From a checkpoint of a small transformer trained on Wikipedia.
Size: 9 layers, width 384, MLP 1536 GELU, vocabulary 8192, 19.2M parameters.
Architecture: no biases in attention or MLP, tied embeddings.
Training: 675M tokens, 10788 steps.
MLP neurons of a small language model. Each row is named by its layer, matrix (up: input weights) and neuron, and shows model dimensions 128-255. Each number is 128 + 32 x the weight over its row's rms, rounded and kept within 0 to 255.
A block is one neuron, or neurons of one layer that tend to fire together. After each block is what it responds to, as a language model described it from the Wikipedia text at the highest values.

L3.up511 [175 140 135 134 140  80 137  97 143 158 144 139 114  96 101  90 150  99  90 120 155 122 146 129 139 144 141 153 131  76 145 217 115 199  59 108 150 112 115 130 147 105 146 152 162 165 107 132 176 124 152  38 112 111 159 156 128  98 103  63 134  64 134 165  87 130 128 181 150 101 147 164 121  63 105 168  63 142 163 123 125 111 132 128 112 158 116 162  83 114 111  98 155 107 138 115 137 145 128 129 142 133 143  97 128  95 132 135  91 130 100 156 131 130 107 191 122 170 147 109 142 209 104  65 126  94 129 168]
L3.up1504 [104 113 189 173 149 134 136 162 120 140 113 158  90 152 100 118 117 107 130 141  91 105  99 143 114  67 107 153 185 136 152 157  67 156 134 162 154 142 135 122 177 181 204  79  79 119  82 145  95 157 141 110  54 141 165 130 130  42 148  91 155 105  70 139 160 104 155 128 156  94 163 177 189  71 147 204 133 178 116 156 128 161 106  83 108 114 117 105 146 108 130 142 112 132 102 191 112 106 139 130 169 101 141  89  85 134 140 161  99 101 118 116 151 102  64 143 114 149 125  92 162 142 129  50 120  87 141 107]
Word-start and mid-word fragments. Early pieces of longer words split into several tokens, especially prefixes like pre, inter, multi and semi, or middle chunks like vi, ti, i (deterioration, certificate); occasionally by, of, or commas.

L3.up557 [156 136  93 131 103  67 143 149  34 137 132 145  70 171  91  92 142 131 101  99 133  75 195 111 108 117 175 108 163 102 158 139 150 135 120  95 134  60 152 137 132  80 144 103 166 178  62  94 103 111 122  99 128 104 141 177 200 106  85  85 140 154  74 143 133 121  83 154  57 165 186 103 122 143 131 127 145  78 112  97  92 141 154 158 122 123 116 164 192  95 159 153 135 117 111 170 154  75 116 169 119 104 151 108  69 110 119 149 148 132 161 158 138 121 170 126  84 146  89  58 111 113  44 125 139 156 132 147]
L3.up848 [116 147 100 107 144 119 130 152 167 137 148  93 129 131 110 140 128 145  97 135 126 112  95 153  74  63 111 162 144 106 131 113 129 118 138 169 142  95  95 141 167 137 169 144 137 175 124 140 139 102 126 150  82  92  79 128 135 126 140  97  90 111  55 107 107 134  97 127 148 176 118 110 160 159 145  91 113  95  77  79 135 154 131 156  73 134 164  92 141 104 146 133 125 132 164 138 162 166 138 176 183 149 160 153 107  79 147  97 162  73 229  99 175 124 136 107 122 127 100  41 153  76 113 131 148 109 108 180]
Quantity numerals and counts. Number words and the article a giving a count before a noun (three brothers, a ten-mile segment), and inner digits of multi-digit figures (215, 1240); weakly mid-word fragments.

L4.up555 [131 111  96 160 122 116 174 102 156  47 151 118 151 101 156 109 170  79 110  96 165 134 159 135 102  93 139 122 112 152 141 127 124 117 116 125 109 129 100 110 171 131 158 167 156 113 121 135 117  88 153 132 103  81 108 137 148  65 140  54 175 125 103  99  84 120  77 139 120  96  79 126 107  98 136 187 119 111 115  83 127 125 140 170  96 140 144 150  92  84 165  55 142 131 133 132 160 139 141  82 139  73 100 151 197 152 156 123 141  92 156 130  95 119 157 107 147 115 109  80 139 173 123 189 206 101 130 195]
L4.up778 [139 154 199 142 131  93 147  88  94 142 112 110 105 118 142 106 120 106  93 106 152 137  60 118 134 138 143 119 148  98 147 121 131 140 148  70 200  90 136 126  89 104 123 123 169 156 146  95 131 142 110 104 177  88 105 158 141 101 110 121 130  97 173 116  50 193 112 131 124 123 131 131  51  99  49 112  95  28 150 111 109 112 151 218  85 125 172 144 160 105  98 142 140 121 124 168 184 119 126 128 140  79  96 133 101 158 114 102 143  76 117 133 129  34 141 144 143 120  75  97 101 117 109 139 192 114 103 182]
L4.up1127 [118 119 102 118 192  80 140 142  97 126 132 115 119 141 101  58 101 168 135 105 113 131 146  80 101 141 173 130  96 122 122 116 178 169 201 106 164 112 170 148 110 102 190  92 132 129 145 115 113  91 138  61 142 123 164 199 171 173  96 143 138 129 161  98  99 150 131 172 128 179 132 100 134 137 136 118  85  86 155  95 139 150 125 181 117 114 164 111 100 111 116 114 155 115 165 163 204 147 129  95 150 107 108 111 145 125 134 106 125  96 138 133 115 105 180 151  99 165  86 107  96 140 118 142 118 136  70 177]
L4.up1307 [143 131 146 119 133 101 138  87  68 110 153 132 126 146 134 171 118 115  97  52  81 122 146 137 154 149 151 122 155  99 140 163 162 112 187  94 128 103 114 114 100  63 127 143 156 114 175 158  88 139 117 170  74 133 169 128 134  77  75   5 192 111 173 163 165 127 131 148  78 113 105 148 132 170 175 146  66 109 141 140  86 169 207 134 119 117  94  98  95 110 113 155 150 175 151 116 183 131 105 148 137 157  87 120  77 132 144  60 148 103 135 175 110 165 135 174 116 139  81  96 163 112 112 121  83 129  77 120]
Quantity words. Quantifiers and number words opening a noun phrase, like many, several, two, one of, some, numerous, often before a plural noun or of.

L4.up110 [ 73 130 125 177 154  35 171 113  57  55 103  76  77 102 110 136  93 144 138 120 156  92 121 131 189 106 126 148 127 133 132 207  78 150 161 116 142 169 142 131  62 125 141 153 141 138 131  96  67 134 147 156 139 106 129 158  97  74 114 147 143 156  71 119 141 115 103 147 142 144 187  90 123  60 129 130 117 162  81 138 145 124 113 102 129 172 158 116  93 120 163 108  74 110 107 141 134  97 114  65 139 153 105 135 157 141 112  82 117 153  92 123 164 107  80 101 147 144  95 104 117 133 145 146 135 115 144 119]
L4.up504 [108 100 116 100 115 102 102  77 103 113 116 126  92 156 101 174 200 151  82 164 101 186  99 146 166 165 169  94 164  82 116 166 117 164 116 130 161  89 123 158 103 136 144 166 126 109  75  82 152  98 181 156 144  61 119 134  82 197 130  87 143 113 155 135 142 157 137 113 159 125 143  94 135 119 160 131 111 131 105 146 147  92 215 150 134 162 111  82  71  95 146 141 183 120 162 148 128 155 142 128  88 119  70 144 117 115 125 135  68 108 145 125 189 116 113 129  52 108 155  98 184 130 112  65 125 123 127 133]
L4.up848 [108 103 127  60 107  92 150 131 145 112  83  90 103 101 142 173  98 170  88  94 141 106  70  51 160 153 190 129  90 111 172 155 121 157 130 104 185 101 151  84 177 100 179 147 127 166 111 138 102 119  83 138 148 144 131 145  49  86 149 129 134 121  61 113 147 138 130 130 124 117 130  92 137 127 136 168 106 143  96  96 161 104 144 135 122 153 111 134 119 107 163 129 150 118  91  95 167 126 171 184  97 145  74 111 118 109 100 160  66  78 117 145 127  83 110 181 109 167 144 145 138 137  62 125 166  76 125 110]
L4.up1270 [115 145 103  96 131 150  99 167 123  97 187 114 108 132  79 164  79  83 102 129 135 189 141  97 144 125 148 176 106  60  52 139 120 124 169 108 127 143 185 115 111 180 146 162 142 101 131 143 161 115 138 157 119 106 161 121 125 144 111  68 135 108 159 155 152 160 113 141 166 125 102 146  78 156 113 115 121 109  94 217 122 114 172 126 114 191 120 125  64  98 141 138 120 145 142 171 117 115 112 140 101 162 103 171 140  73  71  96 121 155 131 144 163 130  88 167  90  98 137 115 128 106 153 139 134 121 131 110]
Mid-word subword fragments. Short word-piece tokens in the middle of a word being spelled out, often rare names or compounds, such as side-k-ick, under-st-ood, Wh-ist-ler.

L2.up34 [128 152 115 110 142 145 147 108  77  90 172 129 127 116 141 146  89 104 139 184 124 128 130 110 104 145 154 150 145 134 112 147  89 145 160 172 181 116 168  83 121  72 173 127 113 126  98 109 106 192  91 129 153 187 134  76 148 157 137 126 131  95 143 133 154  89 225 112  80 135 177 169 162 171 107 120 137  80 106 114 182 113 120  61 150 133 166 164  97 115 147 124 104 126 157 151 154 104 103 129 122 138 155 118  65 119 113 168 132  50 136 133 105 138 108 139  86  75 160 151  89  91 105 168 172 170 123  86]
L2.up177 [129 101 171 116 123 142  80 122 104 149 125 167 118 162 146  98  96 108 136 135 160 104  87  69 143  53 166 102  69 144 163 151 132  69 121  94 185 168 132 155  83 119 142 136  80 135 163  73 127 159  77 151 105  96 123 114 115 191 135 179 127 176 141 151  84 148 106 109 135 191  85 108 181 143  92 123 145  90 147 145 139 179  90 114  99 154 119 134 124 120 113  87 139 158 135 173 107 155  95 142  99 147 124 166 154 136  80 114  76 125 105 120 146 166  80 130  84  90 184  84 155 148 194  71 177 111 127  90]
L2.up191 [110 110  84 146 118 136 134 136 125 129  86 183 128 121 105  42  81  94  64 115 128  86  93 165  95 191 103 160  85 127 150  90  77 105 111 111  56 114 102 114  94 139 205 156  94 135 167 152 138  50 171 139 106  86 155 120 139 138 165 114 112 145 120 104 174  62  79 147 123 163 138 143 129  97 105 133 169 146 114 124 142 106 145 133 107 173 123 119 148 127 202 166 107 118 138 151 158 100 114 134  87  75 122 114 136 144 118 129 144 159  79 123  95 185 148 119 134  87 113 130 131 109 201 149 135 117 143 185]
L2.up596 [176 117 130 108 127 154 134  66  71  96 123 202  72 154 124 102  47 102 138 125 137 162 151  49  56 161 128 102 138  91 151 115 116 140 134 146 136 115 121  82 138 125 173 156 148 125 108 105 148  72 188 223 154 107 121 126 105 147 138  85 158 128 202  89 130 151 147 168 128 135 121 171 152 100  99 178 166  80 147 142 144 130 119 100 149 119  96 122  91 106 190 100 158 118 202 155 149 141 104 130 170  58 110 169 121 144  57 148 153 132 100  88 109 135 116 109 163  57 176 147 125 156 169 111 126 176 112 137]
L2.up758 [107 111 133  95 153 137 122  86 113 140 137 166 132 178 136  85 108 176 109 140 152 133  78  85  78 185 136 174 151  89 110 137 104 121 171 154 198 122 158 128 176 205 145  50 156 135 113 122 154  47 102 151 156  79 119 125 156 111 209 104 101 175 138 140  51  97 101 146 114 140 164 144 111 106 170 135 149 127 103 133 104 125 106 101 112 139 154  94  81 117 145 126 142  88 149 189 179 104 117 193 172 134  83  84 119 126 126  47 133  81 137  93 140  63 158 130 133 134 206  58 103  97 127  78 167 206 130  88]
L2.up1225 [182  89 121  70 127 102 109 131 148  60  99 147 109 131 113 126 125 109  95 169 142 113 144 127 165 124 231 155 139 123 128 138 140 155  88 127 152 135 200  93 105 150 191 182 135 142  94 132 180 144 126  93 115 114  96 145 106 139 124 113 192 118 140  99 123 115 107  96  96 150 150 154 104 119 169 139 121 143 176 161 139  73 119 186 132 180 110 119 120  93 142 157 141 190 144 207 193 152 128 122 137  51 105 203  86 109  73 100  87  99  49 121 129 175 149 100 163 110 173 104 156 146 139 152 171 100 157 160]
L2.up1309 [124 137 126 132 112 151  57 121 131 126 136 101 119 137 144 140 138 129  89 126 131 213 112 109 147 137 118 125 112  91 133  89  91 150 141 155  89 115 149 129 135 113 149 142  54 149 137 135 176 135 169 136 103  97 128 133 110 156 151 174 115 157 165  92 143 119 116 146  95 131  78 156 150  83  96 104 109 152 125 152 118 140 168 126  68 120 142  92  90 102 199  87 173 106 129 219 186 111  42 109 120 140 121 170 171 127  33 101 111  79  70 163 141 150 147 174 136 140 148  69 146 102 177  49 117 124 118 138]
L2.up1384 [155 122 159  74 113 130 192 120 118  83 171 160 144 117 126  80  94  93 108 153 147 114 155  34  84 120 149 144 128 118 146 101 141 157  90 194 109 109 152  76 115  75 133 196 125  88 132  88 130 117 116 119 104 167 181 201 186 204 166 134 144  51 162 136 123 143  94 151 124 120 130 128 102 143 143 127 147  93 167  77 121 139 123 120 148 113  69 120 132 117 154 144 124 146 100 123 131 121 140 170 147 111 121 185 143 120  60 100 104 127 110 149 114 142 149  87 116 106 165 138 166 155 146 120 153 116 116 154]
Mid-word subword fragments. Inner pieces of words split into several tokens, after a short opening piece and before endings like -ed/-ing, e.g. sp-id-ers, ga-mb-ling, betra-y-al.

L3.up59 [156 116 173  45 146  78 157 152 156 134 149 131 117 128 123  97 102 132 134 163 179 192 140  43 105 164 133 122 152  59 137 109 177 155 125 132 152  58 100 112 137  72 123 137  76 109 106 112 120  82 123 142 112 108 163 120 132  91 142 100 165 100 142 136  69 147 144 107  88  94 119 106 185 139 176 130 124 109 119  82 174 169 107 135  96 152 147 157  83 118 185 168 161 117 147 162 138 123 140  99 129 131 114 141 132 131 140 109 111  65 152 145  96  85 127  71 134  64 148 134  92 171  94 120 156 183 141 122]
L3.up326 [166 121 130 100 124 125  88  73 118  86 110 111 155 144 147 163 110 110 127 147 100 155  96 117 103 206 111 133  93 116 118 121  82 132 167 139 134 157  84 111  97 118 121 105 123 145 119  77 104 114  61 163 135 115 141 161 146 152 113 109 159 108 181 121 104 123 108 115  73 106 167 159 118 124 140 109 144 132  99 145 132 163  97 159 124 162 100 131 168 119 157 120  73  99 122 139 128 178 137 136 163 119  89 156 142 132 160 101 118  90 155 134 108  72  83 106 112  87 142  41 196 137 100 139 139 125 102 103]
Mid-word verb stems. Later fragments of multi-token words, mostly verb stems and endings split mid-word, e.g. ro-am-ed, twe-ak, du-mp, emb-rac-ed, plus whole passive verbs like born, recorded.

L2.up149 [ 97 134 177 134 137 146 157 101 125 133 169 168  79 122  60 111  58 156 151  66  98 177 111 138 120 163 190 132 119 116 149 132 123 184 171 116 100  84  91 130  98 181 180 110 105 118 107 142 131 111 131  80 118 100 146 163 173 109  99 134 146 120 156 140 124 160 162 148 110 144 116 158 155  71  87 111 105 113 138 116  85 112 149 143  85 118 160 113 114 108 170 143 113 111 143 135 152 118 140 117 144 151 129  77  51 116 151 153 166 139  56 192 173 179 123 150 130 164  79 123 147 124 129 157 135  48 124 146]
L2.up189 [161 111 191 153 105 112  73 101 189 108 157 136  85 129  90 184 157  82  40 168 128 141 159 166 134  73 113 124 106 136 129 104 122 145  83 137 131 133  94 176  86 130 130 248 152 149 125 137 131  86 159 126 120 164 161  78 130 121  73 183 124 120  89 136 140 132  97 121 108  75 131 158 140  63 163 153  68  91 126  99 142  92 117 115  91 162 128 106 142  90 121 173 106 141  92 176 128 172  87 163 117 137 149 130  92  72 144 148 191 155 108 150 109 109  75 154 188  77 126 110 141 189  90  78 152  60 129 119]
L2.up328 [150 101 146 133 125 104  94  98 113  80  98 143  81  83 148 165 158 160  72 131 133 163 114 139 116 110 140 152 131 136 149 135 117 187  66  81 150 106 148  74 140  89 114 170 127 166 128 133 158 124 120 106 126 153 146 125 119 134 130 158 150 136 165 123  80  93 124 165 119 139 102 187 152  77 166 172 138  57 159 101 180 105 244 135  93 123 148 102 124 120 130 116  80 150 174 146 101 161 144  70 115 100 107 139 160  80 110 119 167 151  96 146 137 145 171 161 187 122 146 126 162 116  79 105 113 145 110 206]
L2.up569 [ 71 135  15  89 174 105 153 119 121 185 104 133  93 116 108 141  76 136 100 103 138 143 180  90 148 131 164  97 120 112 109 100 146 115  88 150 130  96 151 128 106 115 139 138 186 137 113 156 103 157 171  74 129 151 124 204 110 184 127 145 180 136 164 154  88 148  80 122 122 138 175 113 147  99 145 162  84 133 138  88 137 127 160 123  94 115 130 139 123 115  91 118 178  77  67 142 157 130 161 133 113 145  94 126 119  96 103 171 132 132 155 154 139  98 171 141 143 143 157 184 125 163 182 122 150 124 107 130]
L2.up579 [157 112 132 135  97 116 123 125 106 129 124 145 115 118 131 105 191 134  99 123 125 156 140 136 115 188 126 144 112  72  86 132 177 194 118  97 113 103 109  51 112 121 110 144 133  74 139 116  94 106 117 104 135  92 182 186 150 131 116 127 139 116  95 135  80 175 121 130  77 132 159 105 169  97 179 127  52  85 111  83 139 106 207 140  74  93 195 129 163 141 150 162 129  60 147 190 143 192 111 122 129  99 155 131 105 163 112 136  61  69  92 115  90 138 163 105 141 140  83 144 114  63 141 134 100 124 115 163]
L2.up1383 [155 104  94  81 137 174 132 126 137  96 157 148 114 118  64 125 114 126  99 118 121 171 116 126 108 148 122 175 147  90  89 116  97 152 122 128 142 154 172 113 160  92 179 142 166 162 137 112 146 144 117 136 143 124 150 149 101 182 120 188 143 134 148 182 101  87 125 109 130 140  93  83 104  49  96 138 129  44 156  62 108 118 177 120  85 197 162 132 126 114 181 108 121 161 160 133 138 209 101 132  42  91 165 134 130  93  63 125  36 127 121 148  85 125  63 145 103  38 119 135 131 161 104 151 127 117 105 126]
L2.up1412 [133 122 125  40 114 145 109  89  40 133 127 168  71 143  98 148 118 116 120 130 106 154  93 126 118 130 109 146 143 134 107 127 160 160  91  94 120 108 165  82 156 148 100 137 178 123 164 100 160 133 148  87  93 163 129 128 116 167  21 132 164 156 152 118 171 151 113 138 145  53  96 110 145 126 167 129  87 124 130  86 101  88 179 157  74 116 173 126 137 122 145 116 221 110 105 209 147 150 129  66  92  90 137 157 123 179  58 142  96 108  97 149 110  95 196 153 168 124 177 155 105 109 169 160 166 109 148 173]
L2.up1526 [168 160 128  88 193 154  71 145 111  73 146 167  89  59 157 118  96  75 115 111 123 137 161 161  71 136 155 121 134 152  77 162 180 152 103  80 151  90  86 107 163 145 135 133 107 145 133 159 159  84 188 136  85 152 160 169  88 140 174 148 116 116 181 116 115  67 114 192 119 146 183 161 144  90 133  75 128 131 148 116 125  90 136 168 105 158 166 133 110 115 167 165 166 104 163  95 111 142 113  87  98  66 131 154 145 122 103  69 101 154  72 151 105 166 164 221  75  96 123  71 119 130 101 105 111  87 154 140]
Occupation lists, word pieces. Commas and "and" right after occupation nouns in short biographical descriptions (singer, composer and; writer and producer), plus inner pieces of split words (batter-y, man-i-fold, girl-fri-end).

L4.up1 [105  86 127  99 175 188 172 111 136 132 168 156 123  57  95  76  58 146 142 143  96 156 147  91 126 179 133 152 153 136 111 122 132 159 139 114 206 131 105 138 114 179 201 130 130 163 150 184  65 112 158 153 108 109 111 100 112 106 132  85 133 106 104 124 120 124 105 100 136 171 129  99  98 117  95 164 119  91 169 109 106 109 139 196 144 142 162 143 136 119 139  96  87 114 137 126 130  77 151 132  75  75 123 113  62 156 119 168 144 119 112 131 123 107 116 136 118 181  98 152  77  92 155 102 113 120 109 134]
L4.up81 [ 82 118 128 171  67  95 146  95 139 134 166 149  85 131 143 118  94 113 110 155 144 123 138 128  97 190 146 155 137  68 121 167 128 205 128 116 116  55 146 128 119 138 142  97 121 136 143 105 158 149 107  93 132 114 167 153 178 133  99 142 182 129  91 139 112  85 124 175 157 167 101  98 106 120 138 139 112 154 134  90 112 139 117 135 163 159 165 164 136 105 147 154 161 204 116  93 129 158 107  87  92 116 111  31 121 154 115  84  42 134 144 136 165 147 112 153 101 104  69  58 159 108 133 123  87 164  93 109]
L4.up333 [105  95 128 159  95 165 100 124 107 134 101 123 141  98 116 136  65 126  82 149  78 179 114 102 145 198 143 114 148 120 105 121  54 186 110 102 152 117 121 162 107  70 168 174  81 177 127 116 139 114 113  98 167 147 133 143  98 164  92 140 160  79 107 171  55  82  93 150  98 119 152 127 104  92 127 123  47 135  80 110 105 135 166 137 105 124 143 112 157 104 160 152 141 121 100 195  93  96  85 106  93 114 168 103  97 147 138 101 103  70 204 158 127  98 186 105 125 122 160  96 155 152 141 177 102 185 111 165]
L4.up1349 [ 66 169 149  78 136 130 160 128 116 121 122 107  98 132 123 109  71 142 117 129 145 147 169 104 103 153 139 184 139  77 126 119  98 114 133 103 189  69 137 125 123 102 200 113  86 199 151  98 105 156  67  82  94 108 107 129 127 156 113 143 135 103 128 139  73 141 156  89 129 194 121 148 101  92 125 134 124 110 122 155 109 119 113 157 170 188 156 115  87 110 162 119 146 146 115 133 111 110 130 129  71  93 164 186  88 173  98 130  49 130 161 132 127 153 147 133  73 104 115 128 129 114  93  86 127 124 160 103]
Creative-work head nouns. Head nouns naming a work, release or undertaking, ending a phrase opened by a year, "the" or a possessive, e.g. 1948 film, debut album, his work.

L2.up22 [152  90  62 141  87  80 128 133 118  64  70 147 119 122 121 126 130 116  55 138 198 125 153  48  99 124 124 161 158  80 146 148 155 116 158 131  95  86 168 109 113  61 136 141 126 173 103 175 143 139 148 133 127 162 111 121 170 100 178 154 146  64 148  78 108  90 184 137 101 178 140 111 139  70  80 102 130 168 164 112 119 190 113 160  94 162 116 163  88 122 123 133  87 160  76 128 176  88  83 112 174 127 118 164  61  90 177 164  68  41 143 141 208 138 140  77 144 118  92  81 140 123 114 126 144 152 137 164]
L2.up53 [167 135  75 171  78 122 110 130 122 147 133 148 110 159 105 119 172 141  99 131  59  47 186 118 157 144 154 176 157 152  93 149 171  97 147 117 100 136 149 142 153  66 148 160  92 154  69 187  90 126 149 137  52 104 154 176 130  68 184 112 169 120  80 111  74  77 135 179 159 161 139 113 138 165 152 106 139 171 166 112 141 210 100 121 115 125 119  89  97 103 146 134 118 142 133 190 126 106 173 189 178  78 133 107 111 139 106  87 130 105 136 130 155 175 135 142 103 165  72  99  79 108 105 117 125 156 138 108]
L2.up54 [174 125  53 131 135 103 132 192 107 170 118  98 114 152 123  87 184 156  62 133 121 164  84  49 136 114 158 143 182 120  93 189 155  74 133 201 102 122 145 121 167  79 135 137 140 125  76  71 165  72 128 137 144  46 205 113 181  78 163 146 142 100 114  91 153 130  92 170  94 138 110 140 114  88 193 133 183 134 141 107 183  79 107 101 160  82 132 114 124  96 128 139 160 155 141 190 154  74  86 170 150 149 103 138  62 108 161 128  95 131 118 115 141  81 154 139 129 188 141  53 123 138 124  93 117 129 118 137]
L2.up95 [142 121  77 115  96 102 108  95 145 108  62 129 119 169  82 127 137 128 112  96 112 127 145 102 151 102 158 184 110  57  87 140 162 101 149 146 118  53 214 106 214 117 158 129 179 114  87 108 142 118 152 137 139 105 178  99 129  94 181 158 116  88 152 151 119 136 120 105 111 103 116 176 111 122 128 119 123 100 132 114 162 107 101 212  91 183 106 110  87  98 152 167 205 117 179  87 152 145 125 131 178 161 131 216 133 101 127  60 143 147 157 143 122 138 169 123  69 156  57  38 137  96 100 201 124 198 145 155]
L2.up357 [147 113  80 138 149  76 138 169 101  55 106  90 129 121 161 100 175 156  14  78 156 124 150 169 148 164 128 143  93 105 104 198 126 120 146 120 147  98 170 105 164  28 131 168 172 197 111 128 161 171 173 129 128  57 137 116 121  89 143 107 137  93 146 108  49 122 126 118 173 156 105  88 143  51 141 121 119 148 173 104 122 168 137 144  96 154 142 115  66 124 162 147 139 113 134 173 152  97 114 137 112 125  79  84  95 119 155 119 163 108 194 161 135 147 162 152 129 172  77  90 113 128  71 126 152 149 121 207]
L2.up724 [168  98 122  93 125  81 131 149  72 136  66 112  83 109 152  85  86 153  77 100 145 156 163 206 136  78 117 132 102 118 181  85 131 122  79 110 123  81 103  64 134  82 129 173 170 157 143 130 170 134 157 144 136 188 122 123 126  71 131  41 115 152 113 147 118 118 123  92 153 116 136 129 117  54 126 144 116 148 160  93 111 164 110 206 114 145 133 169 150 102  89 108 158 126 184 179 134 118 113 151 127 172 161 181 132  89 126 104 121 119 146 154 149 116 139 122 137 141  87 108 120 137  81 155 164 169 110 139]
L2.up1025 [185 140 162 116 129 134 122  60 142  99 145  64 121 148 135 111 157 146 122  99 120 160 172  89 128  43 145 122 143 133 127 136 136 149 158 101 149  92 135 147 166  87 167 196 168 157 134 122 109 123 159 109 121 141 166 118 182  73 119 157 135  79 130  79  78 121 118 114 127 124 143 121 143  87 112 140 111  95 122  98 118  96 114 111 176 145 136 145 111 119  96  96 207  21 150 118 137 151 150 115 133  56 136 164 180 127 132 150 122 126 162 170  91  97 117 137 116 140 114 126 159 142  95 117 132 140 143 173]
L2.up1301 [137 103  96 128 133  63 111 152 112 112 186 100 131 144 124 120 122 128  63 143 150  81 133  59 147 153 189 150 136  97 110 169 151 111 136 131  95 127 123 119 161  28 152 115 126 149 100  98 115 107 158 119 153  93 224 155  99 117 101 124 164  90  98 133  70 115  93 147 138 164  78 134 120 141 128  91 121 109 127 191 153 133 168 187 102 184 130  97 127 116 158 132 142 101 130 193 118 111 155 100  89  74 136 119  92 117 108 102  96 117 199 147 146 169 121 110 149 121  49  62  96  87 126  90 161 153 116 141]
Quantity words before counted nouns. Number words and quantifiers that open a count, usually after for, over, with or $, such as twenty (years), eight (pieces), several (weeks), $3(0 million).